MLP neurons of a small language model. Each row is named by its layer, matrix (down: output weights) and neuron, and shows model dimensions 16-111. Each number is 128 + 24 x the weight over its row's rms, rounded and kept within 0 to 255. Numbers have three digits each. A neuron's up and down rows have the sign that makes its largest values positive.
After each neuron's rows, "fires before" lists the tokens most often just after its 100 highest values on Wikipedia text that the model never trained on.

L6.down13:103130116080145134168165135157139128125158127121077136113142107149237147122125112114100123116140152132177116094164162124119142090142072150113137092104128065114153127108157119121108101130153138099121147124127103127119156138147162151127096111164115154135123104116162137141149154210130133125
fires before: "h", "ina", "g", "z", "mp", "ol"

L4.down27:120197128093136106160073124106155148153086128143112101079121154128100114099103141132147127117098142101136142127129140112131103168141085117098112138113147135150130083154075132144125139148158109085103152146112099097126122115106137114115059134128160130140140113128116076110131118150171136155
fires before: "ove", "b", "le", "d", "s", "on"

L3.down408:141108128181088132164111121105133097152121130134096118101127141085158122093122159147129105126157162153128168104148160083146135105196119150158150165131142080113120125165117109130148165111130139124132076098089107160121154131177116156093124136127109116114122115121124122144124115095099136120
fires before: " |", ".", ",", "°N", ":", "ack"

L4.down80:098091108148131110178119150096092173153123074130085132107166102095078148135148145149085167074104154100146135113121131154111133156102126104094118130163126110073181134131098117118135112133126150137127165154154165110142093135104092132104132136163119119104117131066168115124108125105150102118
fires before: "ant", "um", "ad", "ound", "and", "ap"

L3.down481:134128098118148151119148140103156137147063113125104075184095165130135148109140141155128135132119128111127111116159131143169168151113118146105107167145140167149130116140129106175112148086178117138119102160179140098089122098115160135116111118136171131108156122123124132155149132118150082171
fires before: "n", "d", "f", "fl", "stru", "vers"

L3.down414:115144098169130138124132125094087099086116143098138180119096088163176142137131109093131120084120134078152104166133120166137093176125124115123136088138114125104144151106125142149133098170113116131130095157165157100160105124118118137150113151092136131152101114081107134118140135122104118131
fires before: "erv", "le", "ists", "lex", "os", "l"

L4.down178:151125116091141112176062140097173119094112101104124151129105106156170161134123091143114108117116142091124101132118133147134092153148133087122133071166166113138116134105120121109131123105164089118136117093175134170106143083134115133110139125120158141098130131149135131175114159123143111100
fires before: "adem", "over", "qu", "cept", "id", "us"

L3.down343:161154144119151102114122102078150144124098096134119174095128088124082130140167118139122112112126167131141133092104145146111142108124152187145191125099168101103145149117119144149161130120116133123155137106110120130149176114122112182129125154139169128177147154113165139153155118108143076120
fires before: "duction", "duct", "cess", "p", "ject", "j"